MLP neurons of a small language model. Each row is named by its layer, matrix (gate and up: input weights) and neuron, and shows model dimensions 32-95. Each number is 128 + 24 x the weight over its row's rms, rounded and kept within 0 to 255. A neuron's up and down rows have the sign that makes its largest values positive.
After each neuron's rows, "fires after" lists the tokens most often just before its 100 highest values on Wikipedia text that the model never trained on.

L5.gate313 [137 118  81 140 148 150 126 127 121 129 115 126  70 118 173  94 140  98 145 160 145 154 108 157 136 143 119 154 126 133 159  93 125 173 128 156 109 150 112 172 114 121 130 196  99 157 100 131 122 127 130 109 102 132 151 144 121 136  94 142 121  98 137 152]
L5.up313 [ 78 164 152 122 152 106 145 126 118 132 124 185 154  91 113 151 126 137 119 118 103 164 107 100 110 111 116 119 141 141  95 107 100 120 139 108  99 169 101 155 118  95 174 194 144 138 127  99 112 119 128 161 183 159  86 125 147  90 136 111  89 138 170  99]
fires after: "s", "fin", "ur", "ci"

L2.gate69 [143 145 148 176 131 101 125 147 119 111  98  98 126 113  95 143 114 138  96 134 108 134 128  94 156 103 128  93 103 146  63 134 133  80 111 125 100 150 139 110 120 161  77 129  98 147 156 101 126 152 130  85  94 111 109 105 112 129 147 121 153 120 121 123]
L2.up69 [129 109 150 132 117 131 108 163  83 130 141 190 148  77 187 153  82 124 139 140 131 113 163 133 105 100 114  91 127  73 119 102 136 109 116 157  89 120 109 153 124 128 151 132 134  79 117 142 151 157 122 138 165 149 154 133  91 135 128 127 145 137 120 100]
fires after: "\n"

L6.gate245 [ 95 168 143 120 120 104  79 122 100  77 127 156 129 124 102 137 149 124 159 139 128  86 138 142  85  76 172 106 128 151  82 150 122 114 133 121 126 123 123 107 137 116  92 129 110 138 149 101 145 166  80 138 110 121 139 127 145 114 125 128 132  72 150 119]
L6.up245 [143 108 110 127  67 110 166 141 111 156 148 126 191 151 115 125 141 127 123 138 135 109 138 130  97 145 135 115 119 158  99 155 136 122 125  96 124 123 117 109 149 139 128 137 131 107 164 168  68 150 179 141 126 128 131 107 165 132 106 167 151  99 123 138]
fires after: "im", " at", "y", " W", " She", "ch"

L5.gate276 [ 84 111 118 165 149 131 113 103 107 103 125 129 157 154 100  87  73 136  86 123 127 150  92 173 128 127 138 133 134 127 151 133 145 113 106 118 123 101 100  93 118 118 163 114 155 157 159 144  86  77 106 176 161 132 118 114 102 125 147 107 127 113  93 142]
L5.up276 [152 104 127 107 108 150  97 110  93 116 118 119 108 145 129 136 139 145 134 151 146 143 128 145 163 128 122 159 120 183  95 131 124 119 110 130 174 100 134 166 142 105 124 140 106 104 154 139 156 145  95 167 124 121 129  76 161 131 113 134 120 102 138 109]
fires after: " L", " |", " Ra", "n", " San", "on"

L6.gate152 [131 100  91 135 123 186 130 134  88 145 139 143 135 129 114 121 141 126 101 128 142 115 159 130 136 111 109 111 128 141 124 111 121 109  90 169 133  90 116 108  92 133 162 107 151 186 100 146 114 131 145 115 117  80 155 121 129 183 120  99  95 147 144 150]
L6.up152 [157 125 145 109 135 101 138 120 120 149 119 106 137 125 116 131 141  93 107 101 129 146 125 101 136 126 142  96 110 109 102  99 118 112 128 134 138 102 171 115 151 134 147 130 132 143 121 120 101 131 124 115  97 113 115 178  85 126 124 106 137 130 171 131]
fires after: ",", "re", "ic", "-", ".", "ab"

L2.gate503 [124 152 145 156 159 128 112  96  95  91 113 107 119 126 118 115 138  96 165 144 113 131 133 126 145  99  80 158 120 107 114 130 146 140 109 151 108 180 106 109 111 130  86  90  97  87 144 115 148 157 164 163 153  97 159 144 150 142 111 136 128 128 136 137]
L2.up503 [132  86 155 136 120 123 122  94 111 124 132 134  97 122 125 126 129 125 164 129 131 100 122 139 120 148 146 144 158 159 145 125 171 189 106 136 142 152 181 117 127 110 123 154 123 138 118 142 154  93 142 136 106 124 167 176  74 122 154 128 102 156 137 127]
fires after: "lo", "duc", "li", "par", "lu", "ur"

L5.gate161 [114 130 111 123 119 103 124 115 145 161 176 122 146 140  97 175 128 131 147 146 152 109 129 167 122 151 120 136 107 122  88 128 140 132 134 170 170 100 133 166 104 143  91 119 132 122 126 124 158 140 133 184 152  98 158 115 106 172 163 113 150 118 110 108]
L5.up161 [ 89 121 149 150 142 130 110 136 143 132 131 139 162 147 120 103 110 143  99 121  69 138  96 131 150 158 176 154 157 116 104 140 151 146 123 154 126 132 148 106 137 155 138 150 124 126 143 128 133 153 109 117 155 139 132 124 107 112 146  68 127 128  82 102]
fires after: " C", " F", "e", "en", "f", "y"

L6.gate153 [114  95 132  90 155 134  77 133 149  93 147  87 123 146 138  83 151 107 146 113  77 128 157 130 171  90 143 172 113 153 127 125 151 129 160 104 181 204 133 143 128 121 133 143 111  98 110 130 128 116 128 172 136 112 105 166 116 118 105 172 133 146 123 133]
L6.up153 [ 85 105 137 121 148 132 102 170 160 105 127 110 157 123 138 127  70 124  98 118 102  97 133 117  97 110 101 159 137 100  96 151 137 108 130 126 141  95 125 141 134 131  72 120 141 124 161 129 145 149 125 122 174 116  94 111 129 147 172 122 116 169 122 125]
fires after: " ex", "no", "em", "c", "port"

L3.gate384 [120  74 108 156 132 129 101 142 138 144 168 120 139 151 128 120 139 132 111 116  91 143 144 163 123 121 139 156 138 162 102 140 117 168 124 115  99 110 156 127  61 114 119 155 135 165 126 153  80 113 158 140 118 131  92  73 128 102 157  78 110 135 164 120]
L3.up384 [148 115  89 143 155 133 126 135 159 160 159 111 105 164 131 151 103 117 156 105 131 136 115  67 111 140 110 184 125 121 136 122 112 143 109 139 116 134 137 111  52 103 153 102 124  80  86 133 133 151 123 158 110 134 129 132 127 153 126 138  98 136  98 140]
fires after: "fe", "e", "le", " f", "ir"

L2.gate428 [161  86 116  90 114 119 111 113 113 142  81 140 118 145 138 113 146 172 106 101 138 149 120 149 154  77 142 171 136 137 174 142 134 164 126 133  93 110 102 106  93 145 192 139 149 124 150 144 126 111  98 112  91 111 121 145 186 143 121 139  88  94 129 111]
L2.up428 [146 124 121 111 147 122  94 148 175 126  86 133 115  91 127  97 141 122 132 144  63 157 170 140  72 126 134 108 133  99 111 131 137 144 128  99 119 170 122  99 140 127 159 169 111 134 114 132 196 139  90 158 107 159  76 108 108  84 135 138 118 141 105 110]
fires after: " ", " S", "s", "ri", "pen", "'"

L3.gate228 [151 117 141 142 113 147 169 134 153 162  89 140 137 107 156 158 127 142 141 104 122  94 114 130  88 140 176 169 150 140 108 163  94 112 129 117 140 145 140 169 114 118 158 109 115 160 115 150  98  88 118 137 142 141 136 120 131  99 130 138 141 140 135 104]
L3.up228 [128 141 159  74 130 132 143 115 110 115 106 112 145 143 153  99 106 123 154 122 169 153 140 139 111  94 125 105 128 147 109 114 133 126 179 125 139 131 112 158 143 135 155 158 117 149  98 109  91 145 178 152 119 118 191 104 138 153 141 203 126 174 163 103]
fires after: " include", "equ", " P", " w", " comp", " sp"

L5.gate497 [126 111 125 127 125 130 133 148  94 152 174 108 160 161 118 130  88 141 124 108 135 153 142  85 126 124 122 152 164  97 141  73 148 106 172 117 141 202  97 103 140  55 109 121 159 141 110 118 133 128 121 152 103 144 136 128  88 128  96 100 154 117 110 102]
L5.up497 [117 144 142 152 115 172 131 129  94 131 156 169 137 141 110 119 142 110 128 142 153 173 159  89 137 148 142 127 125 106 143 121 130 104 126 126 129 168 115 133 127  85 104 160 148 140 122 151 123 109  72 110 150 151 142 127 145  84 117 161  74 110 138  77]
fires after: "gra", ",", "ci", "ri", "ce", "c"

L9.gate476 [136  88 129 185 121 174 126 124 161 145 182 140 142 156 125 147 114  86 111 139 108 134 130 146 137 112  88 135 138 152 164 145 162 183 140 130 138 143  94  97 136 130 131 135 133 141 144 151 108 149 131 103 101  94 135  86 110 165  95 110 137 159 112 145]
L9.up476 [115 141 158 134 115 139 147 132 136 113 117 103 102 133 129 101 149 153 121 154 108 152 136 106 125 181 148 156 166 159 177  88 123  91 117  94 105 104 169  92 149 142 133 114 128 133  93 151 121 113 133 140  93 116 159 141 156 109 157 157 137 157 124 103]
fires after: " ", " B", " b", ".", "-"

L5.gate505 [ 84 150 112 113 133 127 148 162 160 124 108 103 148 138 157  91 125 126 110 113 114  89 161 117 145 149 137 111 111 110 139 105  63 169 112 152 122 157 170 153 163 134 130 140 131 149 148 124 119 139  87 111 118 148 150 122 135 113  83 114 113 129  96 124]
L5.up505 [113 112 174 106 158 115  93 116  97 149 163 117 142 110 123 120 128 142 137 139 135 138 126 110 121 170 134 142 127 134 111 104 116 137 147 100 147 113 114 143 133 104 141 139  65 145 115 137  89 124 144  91  94 200  69 163 128 105 132  97  92 144 160 106]
fires after: "s", " re", "S"

L2.gate143 [127 118 119 162 189  85 132 105 139 124 141 148 150 108 194  99 141 145 120 136 145 132 120  93 136 101 150 145 114 169 135 129 109  93 110 104 125  89 105 104 142 135 114 117 160 135  98 148 135 115 115 127  82 135 125 132  73  95 110 153  96 176 105  84]
L2.up143 [ 92  84  87 118 154 140 140 150 141 127 113 141 156 166 106 155  92 148 130 103 132 147 107 142 105  75 174 147 104 140 128 102 127 167 124 146 138 108 136 128 142 158 120 111 145 117 100 174 104 159 135 115  95 172 145 102 145  99 133 131 127 156 138 181]
fires after: " ", "s", " f", " F"

L9.gate401 [ 94 122 137 112 139 104 144 174 136 131 116 130 105 105 155 119 115 174  88 137 126 115  99  96 140 163  90 150 131 115 152 124 130 155 152 153 161 141 125 149 160 144 105 193 152 149 131 128 147 142 112 133 170 147 106 137 119  81 109 163  80 129  90 129]
L9.up401 [102 158 126  91 112 121  76 113 138 161 133 109 143 124 133 108 146 137 152 125 145 142 121 158 144 127 117 103 133  99 141 101 101 151  99 100 125 106 153 152 141 161 121 128 110 170 132 119 124 132 123 116 124 135 153 144 133 161 149  97  93  58 120 138]
fires after: "s", " sp", "p"

L2.gate11 [121 155 134 121 127 151 104 136 104 131 123 119 122 137  90 140 128  87 138 150 123 116 130 121  89 178 133 150 106 164 137 136 152 108 176 129 104 156 144 106  96  79 141 133 100 112 118  69 125 162 163 149 192 118 129 153 115 134 114  90 111 145 109  85]
L2.up11 [123 153 134 114 104 183  99 147  97  65 114 146 129  83 132 103 134 133 147 136 131 128 128 112  77 105 159 147 156 105 108 161 128 106 137 143 111 165 120 132  97  88 102 133 129 181 145 135 123 155  74 113 127 145 141 156 130 128 107 130 104 117 131 100]
fires after: "lo", "lu", "row", "la", "ro", "ru"

L5.gate465 [142 160 119 117 129 167 105 172  87 144 103 164 140 179 108 131 168 120 148 100 126 176 137 109 121 132 130 125 138  97 118  90 109 149 111 119 124 143  54 145 117 135 114 161  82 119 166  98  79 160 134 101 177 119 145 151 114 153 124 107 158 131 101 111]
L5.up465 [152 152 131  76 141 111 126 161  97 117 109 101  96 163 120 132 126 114 137  84 140 161 141 121 155 113 142 145 108  87 117 110 117 162 126 128 145 109 116 159 130 155 141  98  96 174 105  75 118  79 135 168 122 144 125 135 145 115 125 154 154 131 127 134]
fires after: "ur", "li", " per", "c"

L2.gate350 [109 126 135 143 130 167  84 138 156  75 100 187 114 164 104 127 136 110 126 143 130 103 133 138 172 137 128 119  95 140 129 186 157 111  63 113 137 178 120 131 146  69 142 110 150 135 142 134 119 102 103 156 149 109 161 138 144 105 175 109  86 131 156 130]
L2.up350 [152 165 144 149 118 148 111 137 139 111 122 106  75 138 114 134 155 111 138 173 102 158 118 135 134  66 112 141 112 147  85 129 128 130 123 109 104 169 118 115  98 137 109 129 123 162 133 138 198  78 131 114 145 117 139 143 140 101 150 167 107 135 169 132]
fires after: " to", "jo", "fin", " so", "go"

L3.gate111 [125 136 119 129 153 114 109 103 136 146 181 152 128 126 123 156 162 157  82 143 101 124 139 121 164  85 152 140 148 152 148  72 114 108 116  91 152 119  95 142  99 124 141 112 139 140 130 155 108  86 119 119 129 101 131 142 136  72 131 115 133 130 132 130]
L3.up111 [111 107 114 128 129 153 112 144  85 136 145 110 130 106 139  91 106 135  93 150 133 118 154 105 154 108 117 111 112 131  87 129 105 143 128 147 147  87 108 129 148 115 157 136 160 128 132 137 134 162  77 113 122 135 137 118 133 119 150 118 106 130 103 171]
fires after: " f", " F", "A", "il", "f"

L5.gate328 [131 148 120 121 134 131 121 105 159  85 118 135 111 167 109 117 141 162 153 110  97 131 156 110 138 101  75  95 140  94 127 105 143 156 174  69 129 181 169 159 139 150 185 161 112 114 112 117 151 134 113 140  91 174  93 136 115 146 150 117  68 147 125  85]
L5.up328 [124 101 134 174  80 150 144  94 135 149 156 142 121  93 101 102  97 167 136 207 105 110 148 119 116 147 151 109 143 119 121 135 167 151 140  82 144 138  82 111 103  80 146 132 126 137 159 146  97 105 120 157 116 120 102 148 124 146 102 129  77 146 107 125]
fires after: "\n"

L5.gate137 [107 157 138 157  97 111 140  96  99  69 141 107 118 147  97 126 129 103  92 127 104 150 121 139 100 118 132 143 157 180 128 149 165 137 106 117 165 149 116 106 141 137  82 134 105 154 103 149 145 145 101 140 147 118 141 132  57  99 119 138 140 143 156 114]
L5.up137 [ 94 117 141 117 142 114 130 145 113 134  98 184 174 139 117 182 137  95 133 135 156 133 115 104 117 118 133  71 127 139 116 101 114 120 125 143 145 138 154 154 133  97  73 128 156 122 123  92 153 123 126  76  99 153 137 132 109 111 122 124 118 167 135 107]
fires after: ".", " ", "-", "==", "s"

L3.gate298 [153 103 121 129 115 121 147  84  75 155 112 145 145 125 161 133 116 105 106 138 121 119 132  89 138 155 144 143 162 129 166 119 126 123 105  83 105 144 144 157 165 108 126  97 111 142  94 187 128 164 138 160 151 122 111 144 176 148 156  74 153 143 137 160]
L3.up298 [104 116 139 147 159 122 184 125 149 152 127 144 133 147 152 182 110  94 114 143 124 121 162 122 122 118 123 192 132 132 117 109  88 103 174 144 114 133 138 140  89 131 121 155 148 129 116 134 170 178 110 127 127 139 152 108 167 181 132 119 134 115 104 118]
fires after: " St", "it", "at", " law", " Na"

L3.gate495 [116 147 125 131 130 125 162 190 132 113 108 107 119  92 132 146 120 101 104  96 100 140 131 124 130 128 133  93 122 153 137 117  91 171 165 142 115 154 119 112 129 164 109 134 131  91 127 146 144 120 121 128 122 134  72 141 162 166 106 129 144  98 101 115]
L3.up495 [108 125 148 137 115 151 160 168 159 174 133 164 146 164 153 139 164  95 111 116 150 132 161 110  67 136 154 124 141 114  82 112 163  91 124 156 146 140 153  96 133 134 117 147 137 139  99  84 141 131 166 105 140 172 100 116 130 121 111 131 123 150 129 111]
fires after: "s", "ho", "ta", "text"

L6.gate307 [153 151 162 170 120 145 126 116 134 127 151 154 113 159 156 109 128 200  95 129 117 151 139 153 144  90  66 111 145  86  99 134 175 124 103 131 120 106 139 139 128 106 107  96 117 179 117  91 139 171 126 152 100 153 130 148 131 103 111  83  98 115 119 100]
L6.up307 [114  80 133 174  88 160  98 139 129 150 146 160 161 180 156 179 135 139 164 158 101 146 156  98 112 138 150 120 162 148 149 164 128 131 154 118 140 104  88 162 157 134 150 113 122 134 139 136 137 156  97 146 137  86 171 125 140 117 125 144 131 147 162 124]
fires after: "\n"

L2.gate126 [ 93  95 179 138 142 120 130  85 124 130 164 149 142  66 134 107 120 129 160 132 130 154 114 108 113 102  99  99 142 118 127 104 153 142 112 125 111 107  98 135 144 141 130 102 155  98 121 150 102 130 147 135 143  83 148 107 101  99 149 130 135 126 124 169]
L2.up126 [126  86 120 102 117 143 136 138 128 136 116 158 170 110 135 129 124 149 118 102 121 138 133 128 143 153 142  94 159 120 147 161  91 156 130 115 132 126 106 142  98 168  72 129 159 140 154 136 108 137 127 147 164 111  91 166  99 104 121  91  93 108 159 135]
fires after: "f", " F", " St", "o", " Pro", "ol"

L9.gate77 [122 105 161  81 152 127 128 118 142  78 130 148 163 122 125 109 125 121  97 135 120 119 109 120 131 114  86  76  55  99 125 132 173 113  82 101 115 147 119  96 118 106  98 116 124 153 158 173 104  88 105 125 105 136 110 109 163 129 130 171 149 166 157 100]
L9.up77 [100 146 138 144 112 134 150 174 112 149 136 128 131 142 142 155 161 120 123 124 114 102  92  96 118 148 135  93 149 109 134 139 122 113 162 127 102 153 127 120 133 171 157 161 101 120 143 125 137  85 118 129  80 132  95 109  96 136 140 153 144 108 117 120]
fires after: " ", " re", " design", ".", "-"

L6.gate407 [155 105 107 115 132 128 161 132 125 127 130 126 128 108 192 152 122 154  87 138 100 103 162 113 110 154 114 129  88 133 124 110 125 196  89 202 121 128 150 142 148 143  92 174 108  97 124 127 131 172 141 130 149 157 133 132 131  77 140 147 156 111 115 117]
L6.up407 [146 145 135 111 128 107 121 109 116 149 153 124 140  87 159 137 140 156  94 132  92 156 153 155 115 125 116 125 141 125 142 174  55 158 131  92 105 141 167 144  95 137 127 109  84 113 128 111 164 163 101 153 108 172 104 118 133 163 137 120 108 145  92 133]
fires after: " La", " Al", " la", " h", " For"

L2.gate316 [114  98 140  90 100 146 113 148  86 136 141 169 159 126 107 128 100  98 169 172 153 145 164 140 144  97 175 114 100 116 172 103 128  77 149 140 139 110 146 137 138 129 133 107 146 134 121 131 109 107 178 111  98 117  99 119 157 121 162 149 168 116  92 122]
L2.up316 [129 128 132 119 106 147 166 123  75  85 104 141 157 113 104 118 144 101 146 108  80 144 158 144  97 146 175 121 131 131 147 130 148 139 160 149 106 125 163 110 119 113 133 142 107 126 135 104 140  90 119 120 112 136 134 119 117 106 125  80 121  86 109 143]
fires after: " ", "-"

L9.gate291 [135  96 141  74  77 133 165 111 151 129 109 127 140 158 131  97 140 106 117  94 138 150 105 123 132 129 129 142 130 103  93 153  84 145 100 100 159 146 172 137 125 113 150 154 111 141 119 116 132 140 118 145 103 106 109 158 119 121 134 154 127 140 165  77]
L9.up291 [149 129 147 141 110 118 124 102 129 109 134 159 161 107 151 123 129 128 136 133 161 101 129  93 107 170 151 146 159 109  70 152 175 109 125 134 155 115 142 135 113 125 137 155 102 176 134 162 136 157 125 150  99 131 123 133 119 111 174 109 132 127 167  75]
fires after: "\n", " \"", "-", "==", "===", " ("

L3.gate144 [172 139 146  82 136 123 121 119  93 115 126 124 167 141 117 142  83 165 118 155  93 113 124 122 137 160 124 177 118 129 128 169 173 143 120 128 158 129 160  99 118 132 101 153  96 109 129 142 143 148  91 158 137 109 144 108 117 118 170 110 144 130 138 134]
L3.up144 [118 130 128 139 184 137 114 132 149 135 120 145 119 125 106 122 115 134 103 158 138 139 118 131 117 166 113 160 156 132 155 109 130  92 126 126 108 145 115 146 156 136 113 103 148  66  91 177 119 113 162 134  82 131 148 169 156 144  97 124 129 131 150 164]
fires after: " Li", " U", " B", " Ho", "tra", "ru"

L5.gate33 [168 151 113 136 138 108 153 127 124 114 134 130 128 134 138 109 113 107  84 129 122 121  99 177  96 119 127 126 145 119 123 101 118 122 123 118 137 112  97 153 125 119 156 112 116 127 102 144 140 103 157 134 116 151  87 139 129 152 179  99 159 107  99  91]
L5.up33 [120  92 159 106 122 128 152 128 154 136 109 104 147 146 112 143 128 101 122 111 128 110 100 150 108 107 118 105 117  67 116 135 115 127 159 109 142 147 103 110 150 107 153  93 106 139 131 130 144 154  89 114 121 176 131 115 121 141 118 115 135 114 150 134]
fires after: " re", " trans", "app", " ", "or", " lo"

L5.gate364 [106 147  85 142 138  76 129 132  88 122 105 114 119 144 155 108 137 134 147 138 104 162 163 121 144  93 110 147 135 131 136 169 119 176  94  93 103 101 117 142 145 178  71 131 133 132 140 142 134 104 135 107 136 150 103 144 137 117 147 139 112 136 106 112]
L5.up364 [160 126  87 145 101  85 139 125  58 140 136 115  95 126 146 148 125 100 139 126 113 179 105  89 141 137  94 123 158  96 158 152 150 121  92 169  93 112 122  91 129 118  90 139 157  89 105 160 147 157 141 147 131 151  98 158 127 114 158 144 135 107  97 141]
fires after: " Al", " Me", " T", "ne", "es", "\n"

L2.gate71 [154 126  88 154 144 152 112 100 133  86 118 145 137 158  90 129  99 111 143 120  94 165  98 136 124 152 146 102 144 136 127 121 134 154 104 127 123 107 120 121 181 151 133  93 116 166 154 100 120 139 136 111 154 170 119  90 116  81 124 122 118 138 139 135]
L2.up71 [132 142 134  65 112 164 125 122 161  75 159 128 111 133 130 108  98 120 172 134 108 167 142 120 136 119 118 177 108 119 124  97 123 131 105 105 130  67 138  80 130 117 129 159 149 161 120  92  91 121  95 122 147 133  96 159 114 117 148 100 142 135 161 118]
fires after: " b", " Ma", "d", " back", " B", " F"

L2.gate444 [108 112 152 108 135 102 132 149 170 126 137 117 139 130 157 125 120 128 142  56 136 104 143 156 112 114 167 115 136 112 179 130 153 101  96 141 110 179 138 127 136 143 165 100  96 106  99 119 143 114  89 135 123 133  98 129 153 126 112 118 142 140  72 168]
L2.up444 [120 145 153 129 108 144 158 102 114 146  86 116 121 105 129 119 136 153 164  92 149  61 140 131 159 122 117 131 114 122 164 109 116 121 121 133  88 143 109 146  94 177 156 151  73 133 141  95 118 117 112 123 129 144  95 130  78 142 133 136 133 166 117  94]
fires after: "im", "S", "port", " D", "um", "ach"

L6.gate344 [137 120 156 108 138 174 105 166 134 160 128 120  97 109 121 109 141 134  79  74 126 119 124 100 116  88 134 112 112 133 120 109 136 146 115 181 150 123 130 103 124 157 144 128 123 103 192 128 134 102 100 102 117 147 105 147 106 147 124 150 129 126 119  90]
L6.up344 [165 159 114 147 148  98  88 127 170 143 148 147  86 153 122  89 179 142 108  85 145 117 131 144 118 153 159 124 114  92  84 128 132 122 161 150 135 114 135 115 115 138 134 120 101 173 101 139 124 165 128 157  66 119  99 138 113 114  95  99 102 113 139 152]
fires after: "s", "ta", " S", " Sa", "us"

L2.gate79 [ 89 109 161 142 130 125 125 138 115 105 148 119 122 161 151 107 157 145 115 179 157 118 132 107 152  90 131 121 132 185 136 112 114 134 111  94  97 147 183 173 141 151 121 136 140 165 154 100  77 163 155 112 138 121 145 144 112 129  67  86 165  88 108 161]
L2.up79 [151 109 159 141 136 149  59 115 132  85 165  69  96 132 104 148  98 137 107 150 143 151 135 152  81 110 132 111  92 156 151 120 145 133 106 113 105 128  97 158 112 121  75 147  94 107 129 161 134 135 145 151 158 148 105 116  75 134  80 148 143 127 155 121]
fires after: " Ch", " Fa", "Ch", " co"

L3.gate65 [114 176 114 135 138 117 138 134 116 133  88 139  82  97 152 138 162 154 110 113 104 113 135 100 102  65 121 150 108  88  92 122 121 132 110 124 124 103 115 122 107 154 101 113 124 127 170  80 139 106 138 101 146 119 131 131 172 153 124  91  99 160 146 113]
L3.up65 [122 114 106 145 131 106 106 125 125 123 128 156 101  98 169 102 140 138 142 165 125 133 141 160 130 116 137 114  96 121  87 117 130 136 153 138 131 112 111 148 137 102 136 124 149 118  97  91  92 135 115 114 120 113  98 105 129 133 166 125 139 150 109 170]
fires after: "e", " in", " Al", "ad", " E", "x"

L5.gate157 [124 151 137 160 122 131 145 173 118  79 124 108  90 144 113 146 146 147 168 174 148 176 140 100  84  81 124 130 118  79 136  92 168 110 157  99 147 114 130 138 118 154 129 158 135 152 114 134 151 160 152 113 133 115  97 112  80 106 102  92 119 111 101 140]
L5.up157 [168 159 173 179 134 114 172  84  88 147 128  96 124 110  99 109 109 115 126 113 128 149 110  95 101 165  68  82 155 143 112  88 168 108 159 100 115 159  70 100 119 146 125 160 124 110 115 104 141 134 101 142  91 127 143 118 140 136  94 128 124 131 140 129]
fires after: "\n", "s", "ur", "st", "en", " un"

L5.gate370 [118 136 100 114  94  95 141 101 137 158 133 131 128 109 119 110  66 116 123 144 134 113 109 111 114 139 131 131 118 136 105 121 144 137 109 100 163 137 129 124 148 111  89 181 129 177 130 126 119 140  97 121  93 102 118 149 145 144 120 139 110 149 125 127]
L5.up370 [136 115 144 149 154 130 136 112 140 148 107 134 127 144 158 113 147 173 144 114 141 156 148 128 118 202 167  99 143 137 106 127 139 128 107  83 117 127 108 119 132 138 100 168  86 157  87 122 125  91 120 150 152 132  97 149 136 119 129 148 165 107 135 116]
fires after: ",", "ite", "s", "in", "ay", " state"

L6.gate300 [ 99  93 120 147 103 147 138 125 177 149 141 116 143 113 163 135 105 110 152 114 132 112 121 163 109 148 143 143 102 127 158  82 138 168  99  77 140 134  86 130 105 178 126  89 131 108 131 154 113 125  86 124  95 177 162 154  95 157 159 125 145 125 119 103]
L6.up300 [131 171 146 109 101 136 139 140  95 133 146 128 108 122 147 152 111 141 139 101 109 170 137 136 163 130 126 110 108 110  86 119 148 128 147 151 167  95 128 158 160 116 167 138 140 140 114 102 144 109 174 131 123  96 135 171 137 139 148 115 103 119 122 137]
fires after: " sp", " b", " po", " tr", " p", "im"

L5.gate423 [140 124 120 105 113 110 122 112 141 112 154 181 176 135 128 130 108 136 126 116 157 172  86 153 117 138  95  96 135 152 141 174 125 143 102 103 151 155  73 147 105 137  92 106 161 105 141 121 130 126 118 109 131 126 132 101 107 109 182 128 117 130 115 145]
L5.up423 [100 103 156 153 121 120 122 142 149 107 120  70 127 139 152 112  94  89 109 120 137 140 125 118 133 105 110 132 138  75 171 115 163 133 154 126 111 127 124 112 135 127 109  90 122 117 162 167 145 113 132 132 192 138 123 117 122 149 117 123 154 113 142 145]
fires after: " F", "f", "mp", "en", " Green", "ol"

L2.gate474 [144 143  77 124 122 152 112 117 140 107 147 163 114 146 138 138  74 112 167 164 106 103 162  91 151 112 115 134 133 143 134 144 120 139 143 102  80 136 125 102 143 165  87 176 109 160 111  84 128 130 150 116 131 111 101 133 118 106 117 115 140 135 135 106]
L2.up474 [120 130  88 128 141 121 141 111 126 125 128 139 138 127 176  73 128 147  86 125 102 112 138 140 141  94 175 139 116 131 116 117 149 145 160 137 119 117 114 119 128 122 165 168 105 120  85 200 108 170 124  72 102 126 113 128 121 170 108 127 101 147  73 145]
fires after: " st", " K", " ", " St", "s", "mi"

L3.gate240 [ 92 110 152 159 121 116 109 147 131 110 101 140 102 131 118 107 145  88 106 143 121 151  91 140 176 104 100 102 120 112 144 106 149 130 109 138 166 159 153 164 126 146 112 106 102 114 115 121 127 108 101 138 165 149 112 114  81 104 109 130  80 144 137 113]
L3.up240 [108 181 176 116  96 111 131 113  75 111 120 125 121 114 132 115 109 155  72 106 111 172 120 154 137 117 137 139 108 116 148 111 148 137 158 123 152  90 112 120 157 180 147 105 134 152 146  81 115 113 116 131 131 109 163 153  95 165 131 123 161  85 142 115]
fires after: "d", "ar", "te", "n", "bu", "ig"

L3.gate229 [174 128 101 146 133 118 106 171  71 123  94 116 103 148 143 153 161 160 148  76 126 134 111 124  97 136 127  92 141 138 150 121 108 117 132 142 161 138 142 142 106 149 104 129  90 105 110 164 124 134 132  95 105 105  98 138 126 131 178 127 104  90 146 140]
L3.up229 [129 140 138 154 119 121 162 158 159 154  98 127 159 168 138 123 144 155 152 105 173 137 128 105 129 141 105 138 149 106  98 132 128 124 148 152 164  97 158 110 115 133  82  93  96 132 165 130 161 135 149  58 114  89  89 150 138 172 161 107 111 109 176 148]
fires after: " O", " Bel", "ce", "ne", "cu", "O"